Weights of a small transformer language model.
Size: 15 layers, 5 heads of 128, vocabulary 18187.
Architecture: learned positions, tied embeddings.
MLP neurons of a small language model. Each row is named by its layer, matrix (down: output weights) and neuron, and shows model dimensions 229-420. Each number is 128 + 24 x the weight over its row's rms, rounded and kept within 0 to 255. Numbers have three digits each.
A block is one neuron, or neurons of one layer that tend to fire together. After each block is what it responds to, as a language model described it from the Wikipedia text at the highest values.

L3.down245:174082132086105118098145180103137154160154163192082139090155148169128126121143135146104101065138150116123118151141156154135099154140119106152130156159135137154134107136151107138151112102091117121159136108123101099156126138138079170091100130123121129165143122137085117148128123112158177119122127169112103174106118145124099134076160075135155115112124188152121125174127174121111128107135121126170118143126137107112147074134134136083149130126113126117121109135154122109151104128099149123154103126126136145111119103113158155152119126152112165149074097121128105118127096130145116134
L3.down400:144125139140139137102138155128141120187103143122119117113137126147109121140201144137174132185142110145132119110124157107135102091166084146169142104109165097183090163130136098148107101120172165131123130126129134175126152145153105186106134081116126139090091124144127136120132133127087145141138104123127150100113099153138102098127138171148120133160143131147091121160116111108118161114146137125107120173091124116132098126075155084149135117110121166149149164090167129170080144102151162131145090110138132119137137123100110125107124108171172091119118102157133058109123081105123136113
L3.down650:107144120141156156076100071116096140113156125171069107137166156103117118205169146144088126120124167149122092177092131152146152155122165117139106093114136082077148122119132135160111142148116189131108119103129127166123125103125105105100132126130106139152154142158162115180184123106154130099170107154138139144136139122122100087161147084156170133162112093117129144108110127118188106114053102103104136126133138079144131086149131124122131116132109125108121152128104088104116152149086140109140093150106135159100124144164085097109137131143131125144076123141113119114137146167135135156
L3.down677:150132095161135150135125094143138154114121086105115088066132136107101133146150143168149151111170110138102135120156109139145140138136160070115125123167124134120147156135150157100132114148104135180137153134149113103142147107139121133111137120140135098124105106133157125115124119139110121130150146126130068109140160128129124117108123140130128074131111137150120171127115126137162125123168113114134130127126110076099150082113120116157097104141129099102122138106115109105126155120136131161145158174167113149155150046138126110130201137122142134146130119094111105120118132159090122106
L3.down972:101068162094155105122120126141121180163119125157140145110129130149115162135154139179147115091131113090113141193135105111164152119103085163134153108116118072098134132131111136157159114087099152110163121109138110139136125135136095130131157104116149156168121135142169120127162084141142152120146173119095134121120148092129151135087203139140154171142098148133101156130143116168141099124152106111094148108147139115093125097167126111098074093134129145113157114128113157121102137109111152120159143109108090134094140104118145100155114127138156130143086181144158102117146134116111182129
L3.down1157:123114082133152183124101153109168102121102149107160118121146107111120144106095197153136139101131094110119081102142123141136105104108088110135118119132092136133103123117155121136122093135181121144121160157142117145173138166130108127166120110115107114148117140111135147172125130137132109154164154089165149082156136148167138091113147109121119096145122137157072123136083102113113143096105146126162140131148140109129120121123133113105158113165110120129132130144124135132130128123132132122121199127119136145128117174150150118134136055164117133148087140102187174139144125094148106133
L3.down1400:145113136093100171130108126088136108171156128140089159147133163189059122148137105126127111054131130133117145127160152120128136163151101136166097112129149101175128112126124127164144110164141141145143165105119100122161152106153125114094124139146056131139152103148087126123119125119139125085154114098154119120138142130138141091064147115133164125141120104115113123101094108117131172136087142123129137092125118119155109085149163139094124110163102128146129143167105088125111125155137125144121102147110115118154141129111170089117120086132144149146126131157171107147112192156108128122
L3.down1409:140103116121076140115118108109113173211164104121134117116145144110132153091159124103112110124186123090151107113149136161120116101112139153183120158086184100121123135127116077135102108094145089117128142193131108143160109104140153150120136134121132152115124133113121112133149105155140113126155151144133148102083096122140141118079124097093122119165129111167098102153120085137122141141126111123128111134147102118108109118125092109129143119095120096163130097162118120114145111084183119132174054121115158128107112171130153101114109091115127107129137113148145112124133117160161151076
L3.down1449:113113120150092139195105098158144118124147142095141150108109153117095127123137140131152152103133116120151121129164150134111105091131115113097120151144108136129138113148155145096098116117068083102149114082136139060141181182124177086145130121166091105165116135180089061165068141131127095144151133172099123127121128136113080101131093163145154091138126138162129110158155123137105122098117125099150133131117123131111195106137069126133107135135145136131139113145133131104134192141124130135153120100150109122117134109117154111115156107119129096170147143137132097138156095117145146120
L3.down1453:135053118147112142114154147075119099138117135147109147154122157158085116106164135155124159134113159080117160168113164123156098103135102151174118170153134125117122161119124098142098112133162096100100111149141165155082115142173152090121100104128132130136125126164142144099183153117121070141140107137102142105119156100108137119103156134140093105100144146139120134115128093117097104117104105142126140131158110120137133070114117116139117082164122150155151114083119108164091097118136139171147148141111121111119147151139140116141082176132095149185131151127103072075111155126128115096
L3.down1594:163078153103141138147139165161170094131132118152106166136129144188078161172164104117126142113157096135131120152125137099141152147127144127115131120141123127109172150145144152122126090100127120149145151124120134130108207116111091058154163126123098120139102108108101147122118135115086118149124103120116114121153154116153202067155121155097115091128144101138124148125087103127137076114112130098176128136134137144131150149120106137125135110165067123137170160139142113166145177139113118141122145152160135119145122111116124117144111127115129137120130103139122124110115147137142128142
L3.down1622:155114153112130134115142137143135122133144130105093105097179104108144094134115131147143148136090107132163126170106141136126102127070156122094111112132104127111174114169137122138131128133133180165104099117113128115102127144129104127179157142132123123112116123129096151136112109119126132146174139124101121142131083111119110139120120122155125131081126125143099093061156138157120119140123096103129156120144161097129128098090137127107132133136133104158189166175136142117141157095137106134173158149135131133100141119122117135144182140114129119129125095124102115127085119114079130125
L3.down1906:080143120134126101181110133146118113143094139180127138151140098139171155157124140124096123123127136114147103112174155198167193149148125139142103137132109054134146130134090145157124115109087145130120152125172120125200114151123129165115136143078111174187131110135132130138145107108151126120149172126131140102135142154130133125084075116081141090131140148153091138155094127139115170127098132130142121188136124120117094120118145116113105127140149122126166144148103100130129094166179137116113128145151145118098120130147147111088177121060112141145080127104119139126148093174095136132
L3.down1951:117118086125152150135133125147118163123114106124086144134144174137125134130150086162128112109151145109152144137153140132143111152126166123119132123157115118126150159122079130158122119129131150160127117132130102119128127090094140093125103121150120148097113111132111152137163160130124114128139138160153195155074096123119136118172159132161096121131128121148085137109090119091113179088152119140147110112121083131132090127134157144144083120143151122149143150123165168097089103145142110116149092149162119112127115128126105098120144090108089142144127137134108126159123107088121148088
L3.down2247:100116127158131164163126132174120113095152166123119117105124116111159102116135132134154153136124073064141151147133142152125173127111121088110134139155134152109124122120139119114163180160137115102107069149131151142172133099121139098138151152130085129116120123090168146154145135099131170123080137144127118131156175139129141094142124116147164166166138128081145143129161140133157134139135127094146147118116142100124106111117088116130107093138135123053113112149092103132184114099105142102120125115147108159158127117116096103109116141116103122166162157092116147133136136149148131129
L3.down2380:134111126135140132147142136141136135097128146125107128126176080152120118122172098115152121118150091126110148145118110144146111140167090138134149153150139109122171167131116124174082066153122160131127150125147144152103127111182095129136114097114093170131095110142131115095117086146149128136134153099142134131139088137130125143170132136164178129144100115123098127128121133132124145080146125137148132164086099140103131115152090118133139078110118108146091148131116131116091117136106143118121099093140066107133132135161117100144136110167143135121119123109159121133150119112164145092
Description: Year tokens in biographies. Year digits after a date or "born" in biography openings, e.g. born 22 March 196|2; also "is the/an" in definitional first sentences.

L7.down810:124125120094143128118112094127143107046083104141105137092149141134148176092129128122134147121088150123108118142133160106127154125112117122152152136121143184151120161100109109126116084133156127095153149154151119101130122158118106143149107167147143142111118097119099128171159060139200134089153129137132124132156126179143122118068139141122107126123151149112138156109103104144104124162142088090138130142156125122102150040101118141122146112131116106147163163127151112116094071125158127127167160158164139097114158157145115126128160111126068100097116091158121109159124142113111120148
L7.down1757:148133129145099129108107127138158100073071142141161101088156110112073117133128142137147123120113149129111156122089110122084103112119095101137143100104102115149107137119138077112130086125140109076132137160116151103134162124074089145117130138126132136107140139140106123133156122127130145140131148085090132146110140137154126168128115081104106136140088141117104150147125132145140108131143167134147108124136119121146122123119126129103125129111116103115142123087127144145125129119073125133165119122147120148125104111102142101129149112152157144103134150112074141141131122137129140090
L7.down1787:149142179146160115159128104144120097107138093114095102132125098145126154118151120122152155079087112147133141158123141094152102126148101103100089125098131123131130130127147154110136111107090120180144112121113125185151149118093135148152145099124104122150127139132119150125119134152078118101147168119112114110131092089167125090130169126160138140141142152145138113118138137114176179090138122096122146124112118122112166094136100128143085120127149144119118124127150132114149106144191121135129085071091109127102152110141112130137140102145118165101133173132135102094136071141121138100
L7.down1971:105159138093072105101127171149124113078101131087135138102115118128140134104121114109134152131119113103118128095150144167154156134132128119146104119114126128157135129096098116098122131110126089086133154136091131109143144119097142130135103161053129128149141115144130133142138170092125142147123145119185128112125114114108127105122118118128103118089103130116099117130120146132110095151143159126134068135137083096098116213132118144159143145113107143119111134143131096135142155124130153147126175123119105126118100145099152089104079131111143149120125103134088124131132163142095153103
Description: Row and sentence endings. Closing boundary tokens: a table pipe ending a data row (climate or stats tables), and sentence-final words with their period, often years (2008., 1903.).

L3.down32:138165154141092102138141116136164142101115082119130110101133088109117124129135153111151117170177145070133128142134088150129109125119163104147095101146182103130119149132166102133141120106114138123148126151072161146146126144184123161109154137137109146136102118116133157120113106120112110115139160128120101106135129143121139118092108165132169143124129163123108137099113101129089176163147133118141131111157099094120105133156156143153144090094080124123129142156159139164158152108140140146146171071110126107098119134107126143114127060172110116099117124169122135189116114128123123119
L3.down86:126128120104149144125089116105141090110113150120134165111118144097141104119137094134124071140164144107124130147143062129124101103159110114132145112138128118125094116119146102153104153140127149088108116146155101117092138128137097162115102132118150134097139124160145156135121134136133147127107141119165112161103081145096154121169166122136124179061140135149125112100133129125118168154123105116121119113157138154072165100106124145163124128127146141150123122082177122133110134138078147114102094140152130089138105139126091134097151137154146080139098140092155156107143086128106144092
L3.down238:115091144158136189165141121139133114081150155121129148143129156133134149107127131123167144146079120081155125108126153153087172153116126097110131155136142157089119143137093133115166139130117135102085081089109129102140137124123126082116140156130092158140128138135138151127121120099135118097079149153095141096172158070154140126141143071091142126166140129100152136120190147147135110145096114105132138139089115095160134110102084124135124140120148101075116094170106120131138131114086097121093110105107123117148129133098103122102104100110114115129119123088105130146121123113132172125
L3.down317:094059111142094091133094132139161132160141132127122106117116095127132135167113160152140113136117101187151126137150127153123134163205148112148140165139117118087122134127114097179128086088105154148153138151100114136106116138114112135116106109120122120115127119112107156106144153161136117118155159124138167093125080157153127143156175099100133163096113128095108114122086140108147160217107116125089126137164156171140146125133177125130123130120105145154128142116136164115138085124151121125128122171155095100174101126118104113138107077131144077127113154198125162092161115148130142104
L3.down407:147139115140130128082125095180129125100144093115100113152148134091124106090090134074081151148069137092126153125146097108093120134145176136154093107060162144109170120125125140160111086155147109163123169160095130165117103109164107112154127133134130178133190139149152129117081063136139103134097119101156109100104116188125121072162086137132112117128133129120112131126138089126120161155160127118134134161169118142110178115091144129125121144150139134109114085057132123127142128136115126080104161138151089117075130134138154121131135104130166096129125105143100142069139117154107154123
L3.down483:134113145145123112135150120131149156160131135172102154115096138161130121085105163147126128173124143123176134154094133150144107124185138132175100129135109118113142134127139127107121116104142150132128101155113112107123128127121139149119140126145153099107170134129103182150155145141116129173126131077105144125113137145115171161106153117109124102140115198095149127121143129149152120091140144120128113176115121128146116068126177134110115137091101116142182107103145142116131142140121141118199142088130115105128149097113130182123134149122147150123084108105163171078125122090137134123
L3.down545:129072131069131142147148115168097164102106078151130106116153140089126141143150151210094125134171131173127146110108112131132136129145113168104129112126142091153159135141142131127145112140157125110139136139105110156150082105113138132166139127140117159110123123081086170152089141160105127128111111143105110142097113111130112151160134116128168141168122134169094123131131149153094094129119129130182122110100128187128090127139159150085112095071127102119125133120171130134148163131137142127144121159148163122116133114127146109140107140105128129118095101087123116137135103106101157121
L3.down718:131133122119162148135103113139143138154120139114101116127117172119150137128129153185150111159164160149137122138103115137119152115187137163125057164141168117089136110135128114148080117144142138102184152134173122123124127148123132112147127143137149118113099145096130129115104168143132111158131163119125106112115160177096104141108150063124152117093127121169139139096135141129096146084135131125112119132113130127159117091140136118185141102111145095140146167122121113129121133140135171130122168140135146104133111132126124160121136148136125145108144127144128151118109085097119140097
L3.down840:174166121128082120142106129103134113167118159140132087152093154126167128132112100133068133101105146152119186147122126100102124156136135128114118129128157145147155127113131137134138127113133164129166121145107119147153125132083105107094154129138121135108155123199136116104139133153135125148168165166131100143130122144094111167110134149130141157092121052155095138105147132105121131140187148137111130121139144131144141117147166115086138087164152097111139134117143135175089102109100109149134153121155177107145136172143105119107070126144163117138095170120137112087152125124084124128
L3.down892:157148142102158160139103116110136152113137123127119156126165122110128112117122151131131119171117115121165112144117132091121124151149165170098119186116176160185155112137123132128116147121125119098128137105147091136092114162099084108173158132125150123155092116132170110133113143119123137131183117081075092157158089148098084174123145146131137129161110133090110116139133101124142138155165113141123146146143124129137172056131155128151114130113140131087099142112111114097099103112178101125139168147154138133128124094118146132110092143114094122081150140166119108086157118146148135147
L3.down1036:131107110125143148130112125133146159168087167124104138101113135175140126134082173130151109116162106139137155125110102158151084119182148134134105145148119072092084103143110122138095107126122118109156123104174111151107105145109162136175125134145187110126151133117096142113114145163136158160139170173131154138080116118115127149108132099136131111110120140113099157153125167101130129155161129133097128115101144117119115092139178143182157095145107142125144163074116157120099097149147145133143109136167127111111114124139116097154103121145141140133133153124142193124124088106101117123
L3.down1100:088068127098147148143171119132133138099141135133131153121090123161099149128131114141121134175092133132106107146167097116119138140154119102094147111145177087110104122152122149087151114125143120195141071105109134100132157120140093115146131153146109121160095142117159132165142141108135128087130152141121110090107103077123141134122138127128150075159161141107165124127120104158118121112078130101115138107104148139137152080115111088160101101147118133098096143130105122154101132114147158083054140129126134138147137168091108154101111127166071123156156126120114139143157160119157146145
L3.down1131:133107088126169111087110110136156084174135129101158098147103143138083126136120114120143106177136105155122126120124121087081141177110143169135122158134138145150080098129148131128128112176132158120141152138131126161114101154092134158136129120089127105108147099124112116123122115124151146150126068074137130143134145113141082118110128133120087139138168118095112158145120134120133042155153146148123132167138120109119101065128119103125072128129129142163145137154168103159148084149106142128112123143136186187125113093153149132136145133143133112132087148128153088108138099173154132136
L3.down1178:132107156134095144068089135123136140090101123156117123116113119144145138173149169123126099127139137123103143053142151155095128159167127144094065174116109095107144179137134119124136136127142096067100094147137133120122125137120129159135121155157065150151165111112167097132134113143138084103137098151141129126135110131085115134130146113120162166150172172133154155154101096139101139116099128128137110126125171171122111095167146094079153125144123109123119129130135157155070134113098104112108148130108123150161110106112095160117117136101117142120148149135149179132136131111133167113
L3.down1188:126151117111115142112112114137131161124120134151153127146117113144148112118151092104121098143108084091132175096147107152129115152128148129129169177158137158089120121131161116131117158150127122116098106147131073128136149154110167108106133133122160120159148139186081114114116094130146113120114114159124114088128113110112158166137122105087110111136155185133140120117114133142123147144119102133154115125125107168105126072139114138167098095151166139100081151086100123107138116150097129125116127109148117137128101154115158145145109136128093122121150137112114165137160090145141104130
L3.down2311:107103161173141136121141137135108154133120174144105112117109121159141124133140163149150139108121108140156130122159143149123141128102106106094120131128138160123158126124135105122144135110164115123050085133082144113136113073148162097168087157135127159152121115137118129144146138123137128091124158137100155138149137086113147141171125110089122148157129120098144122143140130117097129102134150101118129124121118143110146141120107108126112101132133125101099139151112153156144119130121130131097134161103073127179134141082089102086135121117098145144174154139107123126127132159134116112
Description: Sports scoring nouns. Mainly goal and touchdown after scored/first/field in sports biographies; also predictable nouns or word-starts finishing set phrases, e.g. Javelin throw, Production compan(ies).

L9.down459:110139122085118151109121097126143163111097186153113105102138116162097087118118130117136124144154090094159109129147117081125148118157126117187137157135107093121106142137140134152128118149127131142137151120134146105150098112139162116134113078126128127105106130141126087108152081136141119143127081146160110126147118177130101109104157164157147140127129120125153140150144121166161075129111125167154114131123078091141144097121137102097110103108135102147122124120088088133103120124097128119162121114091144100109111142176125115112103095134137111129090146133163086134103088176100066137
Description: Date number after month. Day or year numbers placed right after a month name in dates, such as March 1974, May 24, and 9 April 1940.

L9.down2095:132108135139134117117132139136122125118149125121141133100151140122142134143117133133144143148123139117126125145125124255142135127041103152129149138152110140133130115111121159149141123150127134148121127101125122129149127140124113159144139105153121109116144123121123133159141121134140120122134113104114132148135129130138126104140143144132145132110143135135128127139138149124134144119110173159109004116140111128155141236123122137124255137141119164091098106121148136134160145115132150124129126119108124108136000132095113108117112135147099120134142149131127142119110130128119135130
Description: Table row starts. Opening pipe or bullet hyphen at the start of a new line in wiki tables and lists, e.g. row-initial "|" before election party, film title or place; weaker on cells within rows.

L3.down124:121107091155094138118119133137164080113108134149108147115110107159130167130140118129135147127142136109109124169123149128135165091118152135090124130130147140079123084117123142129126080097111100094106116152109088144097173135090125158135137131096144126108144116112131173165144109139129144091145072159130138098126152107108120132118163131168130100158145150092097130148102098177133153072160133138136120138141155134102156108116111161147121103118107190088108131121132125183157137174147123073090122087130107141123098126125192122121152146122078137137142113095151114126137094132167104174
L3.down367:087098099150102131139101122136150117132117090106110149087100142142121158162134117177125169163127143111114129117110130114104115177121130116114130116117139127096104125140145107116079098126111140125118132152147128114048127129118123139139135104108145161127141099155129148117144152171137149097157090147135129101114130091143123116120161083092093127099100145138118178161107118169147170087134107138134120116156148107109102115112109129153147110147153124121110144137150140134131165171117113087166129109136148170160105149110143139133135117161098107162138133103155097116120094075139127137
L3.down370:108101133129115154080140119115142169124146115092124141118111148072107138116121124168109104163114154082118118114126133132126100144144109129114131129095152146174154104126172126161110092118163141145152148089140101131097095122071108137114129109116152124121166136116113125154137153123138127158135066136110112113105137123122116095118149082109080122116120110092102111137120136099123113150091125130160123122096118117108134113126142148120138164101137128145165111148145144132122101116099151137121173097134163074108122117109115140111088121099129088112140145158121103106118145140136107094
L3.down371:106132133098118140162090146081136139100186172136106117119165116120116117144113088136107104123167148111128142152098113135139138047148155142141142107172159175116126114129120137160094104125058142170123109150105130133113100149130126154125155153160108154130158144099129131112133144122131148106160123147102123132156157090148144180083107140087113176089122106146137100149104128149159161117158170129121131131113156110139126071157128136089111097102144104162082133139134152126161126114078131141131136111100107134134125121109139080113128143220099098189122091087141120142156179135116134169
L3.down585:114123162088136124163082142143166133073156093110118147141148111142111150131146101146114121127120161099149131125105109100149162136128132116158148102152125098102153112161124085086144104136115120112130157114123131135095159137144117110134179137155101099106134165135165076098133141111156141112154148136103112160132113157108144146107143125142144140110126121150127105168127160129125144149167095115167138144150090113115153110132097125141120147150113129138179126119106152164169123144153113142150110094153185128146121109098143122117130138162160184109174134105121143144097118127114138125
L3.down601:139100081159133131077126134127142088111164165109118117120133162096131118090109172124155153203163150085127140107133130123117177130128110177131089105184095178126144137094151184141129113097133151102109137126121119120136130117117108163146137144093127170107146142125174147139139091143115121131114168110117126149188149127166080172134159144150144131149105134097144123111096134157140107172140115103103136188138114147109149113157125139127147129122130160114070146165143141120122092107167151125133154108108108127124116107113099146119115145173121127091105156115124125175143146141178178131
L3.down712:139163143126158108137123132132164152125135089139132127132155104134158099127117135099131108176097111132130138069130108120083076131136179139119127115139131125127158145156105104048138149113143081172133095145104134132116120141152137128141096136110100137144124121135134118097135129147101135089153135102100124138106152121099085151118160140127126103162144140088147135139142122168153135101116115137079124141165134166163103140106139109121130099154118118149104115110126144135119100126116132125115151093130141099166138118118139155105140121132147168108156113118121124150135152111150149195
L3.down1061:112111153145075142124112131148133152105177117115107157129121158106107103161141093118160083141139140142146103133112077092128141152086122136151188139141151119081132110122119096135112123122133109137145092127135108130139139123097141119099122149113165148127110148134142161109165143132098123129123109126121114146143123125151102153079109121146160128119147106138110129111123127127140158135125076108113129120169149153125149127160180114122102094107076122144100149129090146106129094145129135158110121129118163138099148105143141128133126135160146129080051113122109158133149121131127189104
L3.down1270:108111142109117076130120107122119155167127140120137096156141144160120112092133115135141105144130128143157109141111101102138127123117117134129130126116175120163120127125143160125136106129109064133144109141144128114114138145156136120111152087131091186157129168119168135126133152156116139157133124095129132102149097167103115132105122089131098177126166110159085091132107168125170128124121152130135105121126156164115138108093167110101107085137128182143180108146152106111165132130096136128136138126137115116128128092106196110122112140115147142145137130164159115126115128131132121139
L3.down1505:125108096147123129113114185091150163129110166138136147158125092129157109109187127137096124111135117140123101163112120127131201128151155125132122132188132134088095099142131108073124102128110097137210151150112094139104143145134117155165149138117118173077147161120131122102121163128123160125150121117107095127139091155144126117131142097113160124077103100153070083136115149160158111096122111106139124147158167103091128120136109133102099117147142175100119112140145112134189108127104118126121116134113152096161104156127125110069112129150139164149083138092124129130114141106131128130
L3.down1579:113136130124128108096119108128101142120132121109119158116129096160114131104134067143114192130126135135146143170092133025118113133139119159089152144156143181135113041139132151104113063099126077107101098109151132130112160083115143125159130129107112091122154107107143103108154157164144117100139110164106121101099138142165121149135150080133113160149157084142138137160139150142131106141125123122120118113149131154113183147088116140144152100138159151108140140129101143136151121101156148086119112144117155175151129128095112106109117117145107126132143126132128124106109107145161143144
L3.down1835:109162130116112155130144083136152143111149137199145101159133104132120138131129115139105108077130126128110146101129141129123103173135118118116102145119126133089106150129143112086177106121106129121168115112098137118115135098141136131090183154108098130146155120129138163122147157094136127182129079147118115096162138126092101110112138090105183150159154167142127115128121105121117165141123127108131120127164127133156152111134158136128147095154098077151192114155109080133135118157154121093111115132090114120134124128144173123113094091128133180117107105101123109130096137136160138110
L3.down1912:097121102136100124103136141074140092123148101117111154105109144104138136114097142110101111138113113105171099144132144117124130137138115120139087115118128174150163106118150156158169124117112119111103120103077153093138093145136149165152102113118139114140191125152099128132137140093113119166126172120159135122127167131104119127121144177131137133135098104111170126163115126144077102135121131106128122110146092133119089134106131135140154120117116123129111138178095105117148140128134135177155184103104146150137122051129085115109083112142117140111094051101106123124140161152119170136
L3.down2059:139123151089109147150128141138192150076154105117129125163135165127095124111139130157139118153126145117120105121124122091149152127162149144179147155153129149086150150123137103111137141141168127097142138130121092146104138154127145137153198116143116095100145144148098102117150100110149164148129170133099090148137110158152143130120166110139117120150135121152151121096142145154152132126146109125136140099134139131107127121116108130142124130147126153153128151122111128171159138143112170149143105095117136110126104120104114129148121142143145119098152133142130086145120110108147160105
L3.down2087:105122115161143065115154076117126127118116124126156132163149108097193116156139102116136091146141122129142129171155099087105139133131129139203112134129130128132150132130138157129158136105103123124184108101107158127086129153139111112163161114095087125146118145138143109107128140163120159121137085165155103126124173150087077101124128098132156142164126120142099133143095099123098148128119129123142113102151129155138153158154159122143116118132153161146188089124087118137154143104100121114110158127162115106099103165121114085130148127126177151098108102090110130145156187107162113120
L3.down2137:123144102137144149115113133140155107124127120130105112084161154123125124162127102114131122115120132091153133171078102158124138140160131151139137109150135123120115135090126124094075129175109140117119156150134150107140153134132088129095129142173090151105103120145133099102134124125184143113145108127147138138193127113168112126097123155126104185084114149135133136101170133130137148125127108147114114161168099079110084121110102152133114102120157117114117149134154165118119155120124125150109116087081147115113091134182122151117150163135114117187133120107103122123179103124174143129
Description: Table cell separators. Pipe characters that close or open cells in markdown-style wiki tables, such as election results, sports scores and statistics, often after numbers or empty cells; weaker scattered hits on newlines and plain words.

L7.down63:146124121094123128118167138103095107071144124118120115108100119108121108139100113147127157160139178123119153139133138130135117161078142098136114130124156205184136162133147095146133121115138114126135126151119163136147092112079137150140134155159124152133137137144103137126149125162150135162135144081163113109080133110163110111090114129120145166149116176127108118093107116164121200141153113124150115109150120116131141094124082118132165140093140097129176109127114124137142127123136107165175139126086144131103127137123158077122130116136159119142108095143115071138109102121120144136
L7.down244:143175122133098167111172129150140124137150141095157095085114124157124124045146143111127112095146144083093126084120121125131162142081126117130187157143177110142147119098130107153126123085090130138088151174147147121138190088092121153108083152143145134159087118142123124123083147117129137153100175128082099129152115153151117127143109166104178109112081121134135134101127113115099144131123143113142161096111127118100092117173099116101142165129167115102127128152117144149121130076152148119127146081095128117144129088138131142156127131114143138113128101140101117143110128094115158154
L7.down1030:107150091144121107179161112139115145197085133111111143135051120176134105132139168113153118055132138099110114159120133114139099140157133091143120085125166137091146129135129125124098129108114112129136144146110170135094126085093112090118115134152101083140123133114147169163082162147120134094121147128099138123144145131128149064168125137106133089161115136099123135162124137126066146162110118103167159147144094084107077148147139144124104127172139091138129117152107116131096150132144162121105191136087136114157139099142077108128138103142163093164166137142195131083115151128111141156
L7.down1621:141145176139110116095114120119164096101170155126167119138136138074128101151112083109154093122153157128150117095116119115115157104127112151122128159121142118125117149130151101152178153103127124148135119144104124101118164122128138143150096132103151100072152113137096125098155101141134141156121126137141144123100092128165106180131139160175111097133137090162173118131179128160117135133144114105135146101166115135125144120147109079137183108140107117094148086121137120139162109114143137132184153168110127094132134158123153136138137152135146150127089114164113151130098143122128143092
Description: Table header cells. Column-header words in wiki tables, especially numeric or measurement columns such as %, Time, Percent, Votes, Length, and Rating; more weakly, quantity nouns in prose (capacity, time, of).

L9.down179:141152097146155128128093182133158111140125120136136102112129149104116134115127103131167121139131140155146112099132119126136125126179142156150132144168116125108117122163120115114149159132098095113135140123116125088139088119156096079079123119172133129155120106173121125128116125115111114124129177154120120099142130116132087146153104125122093149108153129165155115151113133103142154127121117166080092146095136127135148134098122119087137096133093104192171095179101121124111125113109092115113114125075116093170092131137120162105127107103145126143132125105141145133129140158186142099
Description: Incomplete word stems. Word-initial or mid-word pieces needing a continuation, often a noun before a plural ending after counts, e.g. touchdown(s), kn(olls), quar(ters), mir(rors).

L7.down153:128143140146100164141149147132111106120111120116083125095132094150070119121139168121132150073092125164102117094161159126143155155159148123127151096096153113116110142123162101138146097098138138134107140096138116112128107112110135140149104119135118139124158102110107125177106149140121110137138098149139142160177145134117184111114128129086119125128119138070125132114103111142106104133141131116136113100103130097120141137165159178122174089142150173128165090122126133081121144124136126155127119144117138100143155104127122141180119068135151120101154135160136116162129134112165133081
L7.down548:166123125100108174154143128151178118154068126152157152111157151155153118166132136083136124129183090197084107131109147107147184128151081132126135148122134165148107116135159144115110118150126156128112147143107122131126154160132123154112106138140161133134115127148074120116090135108146144099152152140109139137130140152145161129104145116135160101128130132141063112127149131142109136088124149120118122113103150093142112150118145086159111096081153087086088161137133091143120126136140101140154133147171142113138129125144101099148107111114105148067194136138173077161094134146142131086
L7.down1230:148132162151126136128122129103133132126112150122117142156128130157124131115116125173100125125143118147113151118171132166167091158140103113069099141151111109175083163140143144083123140101140140141140129095128166114142143119161119120147065127135125133153108130115148149120124118115129119142125104108126134114164122143160201152157108115077143122118119113122109120124132129084105141113085123130129119170068108170132097131136123127124134130074183154113122135127131166112109131091101157158141169142136146106135095125122128128120101139123161102101146142116145116131127103114113119132
L7.down1502:067132111125105123127128154099074143162114151152096113124145184132120118135111132081152124117120130104152086109136121109155176096130159143115147068117126127135100113119155108125124117174150112094096178116141147106136152127131146143140127099099126142097138137179097108095113136108153163126139113133099115147148159172134092076096157139133131124138126114146140119132097138128134140139129127131128119116121125107109110118104134147154129111050145175113082141102158101137150156171109138156158132138123143115138118084140165103136149126103122159135079157120148119126101137169121115098
Description: Date span tokens. Tokens in dates or date ranges that predict a following year, such as month names after In, the range dash or to, and the "19" in "(1910–19".